MLP neurons of a small language model. Each row is named by its layer, matrix (up: input weights) and neuron, and shows model dimensions 160-319. Each number is 128 + 32 x the weight over its row's rms, rounded and kept within 0 to 255. Numbers have three digits each.
A block is one neuron, or neurons of one layer that tend to fire together. After each block is what it responds to, as a language model described it from the Wikipedia text at the highest values.

L3.up60:133106093152061080132105155108087106224155088099150123137082149155180155173143123145104122094131097115160183124065073205177100115118107128104138192155125171085127126148048140148139099138177155135113106132133139092110129112113092145114109173108173101097154145113117136123150134058116119078122111100115109141139131127122153144156057098139132090107129157083119179129116144148148104108129140134146054149071146136125156121070166145101141131160183178201120123158121102169162128100105149
L3.up69:174119162043067118171163155103125151148139150100119107165081181192170215146103147160156125153096109119125134126135136156133115125035134133127133161128173202090090191186094104226124119132096115122120169136118117104095157074142149156075122176153091106171123111090145140087133079125081076114172122167130150203098113205101109114123060128105144155148120120177105184132126133093135128103164118130144086112032119095087180101124123058076116111164115138104128168117108044147187182146182142
L3.up103:146097109105065145104101098070140126104117136158136151155119124176103134160078120115112081135101063077094184168095100169133162175129075145097101112109098121125136119189165074131120121137166155144072138148119169148135154088107149130205104118071144105103153089134128118136133128108152071132142121178130145178086126170175170097143154146111091125129152098142147201097165148121142143205149210110126139081133148088114180115137136167099125122168141154136070077173175148173150128141096212
L3.up184:194113154032109156170128096140113152170131114119100099101126111149120148123143147156144137129164146120170159127116154158099147136107131077174140142119101180072149102189105084146120110075105149120093198113187170094123128110131113145123151132108163133142083160086145121114131146110165124110088192060096116170094156139149127164095125131135142136140162115165089155107198071125111084136106118033142137148111101138114140154109143051098115131159153147117130123107076104111219171095183119
L3.up281:062105103103109108160142082128112109218087110093139182119077177148129149171120098085109054216109076132106155132142138094147121126096102121112148123169143180131088102198126117191142116125136163143151127149198167129140161112159174127127172196140177094119128122134090125142128122225157111143143144139143158224119136088173114099088132074114100118129152132156063128151116076086093141169104184107120111110130128128183212117145117102100118107203122146158086144084097118138131119129080157
L3.up321:134089134122097119073123155124141138170127126065159177125097134138128131119156132132112084082081115125137207132117123102100168167158131045142097113100097167122106128150132049157128084111125156117138106173094149119102130113139103167155084144115124174134080125073127127255122152121120092130163162158144134049118156159114141112138137111136088132103123105000096150093120130113150107104099154123160118136116156060149139146121079107136142114155113127154123112099201114147203162167132155
L3.up386:064146097083059113149157112104172161155122091120155112149044136162121152148128101108157077170120114152154168127113141124120133184100126121077156158124153164093111127201143095203128090090139099139141129160130151108104095101153136163142175122111100095105104064115082132166239163128110081106144157127145149108139147168114163081120190105171102098129125122120132106096150107097109116173090126104119157115097211060129093093121095092062140132198199187174113138154139173164216177116122134
L3.up400:142144107126070177137156164110113168126121110134077133156070137166127180086109151127078114138119115181174178120154183146153115053125093091118169134133144125071150156130119115122126107165124111146131137128125114135100087100108118122144118127124076111081112137081141127185199143142091107097107171074165117125087099148104116104131158151151104040157181129098130110141170140031112177146149082183132128114117127109088103063140082110156123117144095150149135056137102153137103141137158095
L3.up692:183133103128039135133146145116118134099123084117094137152124110171171138093081112053134053196099074097185079175138093139124153107063149131128095160155136174112089154159136090134110053127078206111119157148132093149116117067150143195115160140161141113167126160121123161096168141087153086087146111115163140122128129111125167104050158155109118121137131146070089161127108093103171155144129130134139065127116164125173172091086142185154097125174153141141115086138166151155144156114171122
L3.up864:113135107092090075152126089115129070129159117125134084107092134171103161145125137144088156152150125115116169207095132134159121128111138093162143137167113198090129099160148078143144156123130138152128134105116119113101069135146142144151112138154134071167137075116107113139187108153139121094096107136208124172150139154103123141110165146124093123076151148114107122112144110103134095137104098141103108168122149093157108165109151096164106094183133135155126103204128120157165110081087174
L3.up946:117159132141096039124162099089152124144108082158109106149133123169105191094165131049085044158105120159161153149130148172168121126049067122117118103082127144133143065162186094098147114110173162171107091175121091116161104096136149122144179121082124117098112125148130116127146141136151105157098149150187152128198129086133094133117162120145065075151170105094156147134143137129170093125112136117079111145169119169118126078075109144113172095177155141176122072146103181152089139099159112
L3.up973:126152090133090161208129181094107129210138134091094162178051119161136187098113135153093107188114085157128204089096128151186164122065133077146148147142156173086087134225124086157151104147105139188103156154124116109124127086091110188133153059128137063109126134067105149155104140172126136090118142144146111089143141152118117096168122098163106151129121160159165148113118153101105086144143148174047097152109139089119123142117105104085118135200098185123100123142085087176123162174187109
L3.up1092:120133128089125116107182155128098130157164124060183095144124178166164193156091138139101074151143112077156163133153141119116094130127177157137077140130148229083098191183134139176113115129121162127134138160110164108086156135140110164097075133163104125093084101096147200118154118099115104128104085123113167135108114138143141153100120168116117158144114096164141108114150060098191195097155107106094098106113130098141166137143130133133106085124110111118130108206110084153225122147180100
L3.up1223:075134113113105103108128092088158106162146117179131171181078138125109125138146144136132107162102124219107103163113096148198098107097122148106128136145091139135103159225139149150137076157160158147132144165095126123163126151128104132170116136140127098100134152114110154173139112161134126135145140177090162138178148077165138107112168098123117094083149145088161108133113134115082118096136154116120073077152116145145168064085165093095044099174131193182134084126093154155071054089126209
L3.up1365:167183099127074161134159106116134105150135066131088118089118159139128107133093114148169090163091113130132156196146110084127153185103114127095148112205141048134090135105104070093157142136091138138128145194122203155119057100158170146123111149129161109088122132109096080156213079122112097076155131096116132175132154205101103181071152112110126105082161135101088085117145093136161147133173101145159142136168156084186130110128065125124158149210172172169112112121147124136139169101109149
L3.up1422:158140128087101121106131057088124099144154139127134187071093144168122182130170188168094094116126164085071204106126148135193123171181104116164168126090135142047113109147102047160111157120139133129116109129153166135129152101202131115136100166074121112140126096172122187166133084122111093125078136081117103171089112176114171108153126126148149105106115144185128130144122170108123103151174108132098128072091142092079142138110089132151163119170108159136116150145132085082189134124096157
Description: Fires on nouns, pronouns or "that" naming the thing about to be described, quoted or defined: "the song", "the name", "stated that it".

L5.up787:145126105085114081105139132078189125189130121119138123156101121127143175144114129100091130214214058143135182158156088169117119122083127146130132165152129120117118175147136139103174086142117138097142133168112165088141075173130106163163132101120162104048120143076089123192135150171108120159102158114145100102115130140144103159087111125088094113133118138122082147203159139133139151117084122151090109155142110099132122123120142095164139121110096096142143057116129153124110182151160148
Description: Tokens that open a new row or item, mainly the leading pipe of table rows (chart positions, gene IDs), plus semicolons and opening quotes before the next item or title.

L7.up93:093145156101170125124145169136165152101130099117150119169067165152121117151103129106061110173124145119156135118155090133171163146031171125088130144162158207093137151172147108151118143135102105112146130149138177152126084204150177078110097079136119117127107116098136129204102105105109114078077101189175108192062100160126121158170077123077128130151159123114054070104184117158086132106148125118066138153083111106142191127098094124158054131184114155174128104099111148156112132151138122
L7.up1017:137149135117047083148118143164108154093168076129138143188103158131101122143045104100143103146126097184152138118123147148089115203038128128126148137182074116135101176166134099102113151140105105121117140126166183109145089094133157154111193180162114090133148167160170084093139138112115131076159140148202153085109120161129128121114125132109097092125131127120129108155119109145125110154128127138106111138074135119123122157063084073049189107186149155183099123134149165208091135094137187
L7.up1153:124095075046087170100110130144124128122135092108101156206122127149113183103072120110091145147087127098127202120154079159141159144106155108123125156178126173038091171165122066103144104161108121126140164124103174139101104111156180129115140164144178127185095153104131121168104141127122139109152110113139129069114092141096123129100107105170163132154133112105160113153110111105141115167169128125133141136123155128090152184140149155112125107143093178117148158134128111090099084128185180
L7.up1517:131089081063088110144177111107180103150140128134152127172105174122126148117133182157133106203129097116169184095144098155116058103071064135125130115128073133172112169112142135110139122144087141138093106186098086104149136137129174130177195195139120113130119156169103136062123081102130085144092110174128134127111073137134112098131158109071104105147155152145125107139154135115134088123167080137063076102080079107142150139114145096105140064166105186161140113185111141158091155084078154
Description: Verbs of writing, saying or publishing that introduce or report a text or quote, such as wrote, said, published, found, announced, reported; occasionally list labels or title words.

L3.up144:120130122065112078159166080066132126131128114116169150170093146134119196115138159090087082155145148155163160095135129115155103177122100107181130172124126171136158153130137086156150095193113148082120100094176096125109133117159135133113094194138133088119135126123163119181122178089128152105095142095165165174110116141124118138044154040079145127092146079159120106141125150103082139101123144159136119113108159076130115130175120131163166133094102090137114038148121156158138152142161210
L3.up185:138149105127154084138177141081153144143149167139135147163097126134170145177123134108127136069213111156190100147158117125126145126113149097059078159173183090115172122209101158175161078171128127144168131116159186107120140180143188174112106136138131182106150129174116109147066129131108105177088106203123168100128097124098130096097119146120102073140143157071154149105165076137155143106185169144099128127140151077133141141117124113136090102116095172181153084121085128101186165134105185
L3.up252:128137083097134101148148101070129123131151063172116151136104151143116128142145113130084077136141002145097143147132155158111128109104097115110118132174151121123118180170183114138136104163103092145127144199125113093124091142156149140170135132138122195085155167175115107184138110168082100168118138145182113122134125140142108109126138143111060093094217154100126126086124137074087117090101088202084146172133133115123107134088097125124146131139157158142140100154105132155105074129128166
L3.up405:172127146070151117073172132124149159191086083094169106079108172108098125142102158117108158115186099159169093184183142133148118066054101116098148151201130107094168128163118158115148105154143144096145176150154142108093124161121181145110101198144149131113089095134120070152180177145154128128140145128185162117090108078099106151100119128145073099141144105156115093145146089123131176106125104079104122104121053135087181132154144174146165130097101120127193083100122127070162094069132111
L3.up522:097110139063095092119112129103137184159092113163147167077066163125112108113145212090070067171122086168069189143140116121107173098088144144111059150120084158111132140137162099095190092171182125071091126168175103114126108156107114097143071152103187093055189150185120139155122153113114128136155175148136108166169130106114127138117151080172114160146133135073100128154176126098102130142096089175112057100096166160116141142096087112134175131155088183167109083104127188144168094139095186
L3.up740:136098120068087120112140157099153186175109075125137160113047203108111112098155137094118087159134046173127185130173158160111114112069095176074095202129133147114135177129123136157175086117110096109136134181138109106104057147117135116081098147124117074090110148142140081135155159098098079159146199103135146160111107119094067112117168121178122118179150084109119158147113129075131168140168087140153127112161111166086166144140089129088160110141139148146096066120144143091125118137117129
L3.up900:077112139111163177137207185094148191174077098135152175133118193186100169135136154085096069162112096198119099123152114137134161149117083129118122164139167147130184164123122111168164087122179119081122148145206113137189125107133085116079113116132112173115168159134108146161109118083084081162093115140168138136130149079096146102146094138072133092148232161122073118134221110090140166149123163141111101036122153126148195105133129138115138108113076149120156076149107132158123104176138153
L3.up966:131123105113122050131143124116134200177081106175150124136110090175157104120149146102112108103152148168159111117161173128188156157079096143109124138115151140157139171162173083142143092197186102138136132099116133176186117192086145130141101174070124135058129139117109161209140198098092129140093177134106099131122110090169120133060108129138120043101189114092117114122142121126060108124120131175081120088159098134082168113106117107137176141099132147133153061099102136102130013137155213
L3.up1135:147131175128115048121153182023137161107127128123153131094089168148140158129116106178156110165138007120066141138153157166133134112082088156085116133151188121138191143156144120130159094171162128124111161192088108059104112120131106165134067088104142182104167120153107092198216101090068120170089149147202104087072136149098120080149109101085098112154217143129063121093139164127180136143115126202118144156141120130163123121113088117099147125145093143149139076157176086115182142114106144
L3.up1154:147118095095137197101131170082175113197123110183121093131057111163109167156048127102104171116227121142176136133146145129083127078101134118076153120136133149042146132183122142122134080126095136081115210133101123126154073141120200114099128176126129131125148123135089159164118164080196082127090154157128178140146094136099091127108142087113120161156159154143128087123139142136151158091047088138106129097106137090150165139161148121130143139159100129081129075063090126109157108124151151
L3.up1228:120140104120097074116149130087107136154058057123110107109103129166130170149146130101049077093165074126122115146149147113156150136074118147113043100135108139113186096158184103171153093150141116151144139139160106131084126151106194124078076198113143123109142127144102119206155168098069152157100163169152119107090142123116069136130125160167087102126188140105105129147158156138126143089102126132095139144145104157116127105136108124139170140147141075123127038102104150148123126145161154
L3.up1318:137149162143103071100145137127115110151152095124104184123153159147134190144120182109027137046243102116148153122136140139148156133126102118133090145137143145088167162132102105123130113139124148116150153110121133153155145166073146147081155128078144107108085197095123128157115180059099162145131128133102117148137133129165109151111160126225100115151137122107110116116145113152165177089125088138097086097181181159080109094146128158159162143158127073094182034172127100107123058139185145
L3.up1398:126116133113112068143174130072115099138066160108163171151129133143149144116150179094108120140145121143138153081140126171137129131100149145096177105151096146113163149127157095085158029191198129072136123162127135123133175137077124173105078159034198084152137154100095169162145096090156154179099125132151086125092126106106157133129115123141130109157138163099096125131208171139139092114101105143050030118063192149121100107128101135112159131163129145127135031165137137149143113124128140
L3.up1419:133124119088075053123217164116146124217065150144158121175142159127111134100117147076150135165126086215171149114154139145103127143082116083111161170130100071132127162074140115097192099195188166103130123209147141130150130120129152106143100099154142072122065189083108141182150149133116147113109137146152110111113121133101126138120156097148110071143125133165105095117156104124199168045071112181092127113078143095121101079140093175144169123083118132145110061203130158131100114143163151
L3.up1477:134153119152153079138152170098104131118134131135152114141131106128160107103085100086144075189148119098115148128167126130186115142099134134123158123169182206078122156176128118117120104180162214150128156122122114183101130123085129141114145080102121122123110154105132102148166176073114129141109123181175123164114132129133097123158157148165096103150164114155062136106149098154157098115110092104097129130121099123110133117116129139103150116127037101113115113223129143146161053125126145
L3.up1507:151146134113127071120172133043136198135128122105122136113095127146161123136132124089101078111169109155212112104147145139116169133112147127070077164100123120058181120152177090131151115178158092123140137105153140099132153157127208131060076180131125107098157108141099152193105188123102134108098141192138137121166111130103108095117205092167109110125155148156132089124150114134104176071091132168090150145093102145101128121102099116123175137108156117117126098106093128128181139172163179
Description: Line-initial markers that open a list item or table row right after a newline, such as a bullet dash or pipe, in infoboxes, credits and tables.

L7.up1073:152121102096094075109186133084158133118173081189132148209119116152096139138134102126144069090153115230151139138073131154139115128079116113172094087146064123113127118179137111112123070106081146128090119123141150078180101125120154117182137180152137174110103140176156143164116173132132122133117123151179114076176124109124109156076124110101115142144140119114114137134119074130156128132115126132109111158085074105146087134086147135182122104162144124166178126132170141089105133104121131
L7.up1087:168156091127145093112196102099128097133105121115107148138070137166091168115135120128117043119149067154143135127145100113141133143076107097191091104118123174123125157182182113147125090146056142173171142154125134116124088173109162064129136128151111150078103189147119142134112145165158098107094142147156185164132121090152115137130143134073060084085147116067158119079128138117066081169096125135090111105110139127101119116100129091142220146130164131176167102108128197132144116125138173
L7.up1348:148156111068126113142135121114116162165084103092079126145136162153121150164111106116144140124117131153117095065085123154140094119077124087111118108094093132099153094165115131219138110150146099116060194155084174086160102105182127125163091114147089140116088177106074162127156111091152066156148186142136108147205128124091147129100140098131101083108187104129125072128150111122078102139182094072132136096128110152171154081074132101193091084103140114182145133179152135110153148143177104
L7.up1449:153121102133124081125190135137134165196155144172120157115093163188119104145138159102074124183088074170172125121152136131098077147090092141109081176142164187146132173158109122177119101153129156125154116121097127133088111154115151103120101157127180165080075181176126137148112131125126102135121144159155150188103131051147093091112141121137115127077152120077062143162116141122155103119138136131086089078157081165136125127141133134070157109140153098174128021099090152126111117108171111
Description: The first token of a new noun phrase or list item, often "The" opening a title, table cell, quote or entry, e.g. "The Killer Shrews", "- The Black Book", "This book".

L5.up1060:121143091091094125138102121098140107156133135169126176136106160190144141146127161075132127136123068122080193104143118133189031153101102113128113154130098156083119162158135083175115098096127142097110137193134090113131122166142105142127130143011140103036109130146111077133122119172084105187169143186181132143157131166156138087143174088128097138159149112127093129121085152138088109128149135114107143118098088113139135109066190163073131066188128100177091097142095160120177158128128162
Description: Tokens right after a person's name or a noun for people: relative pronouns (who, whom, which), reporting verbs (said, mentioned), or later pieces of the name (Spygurnell, Churchill).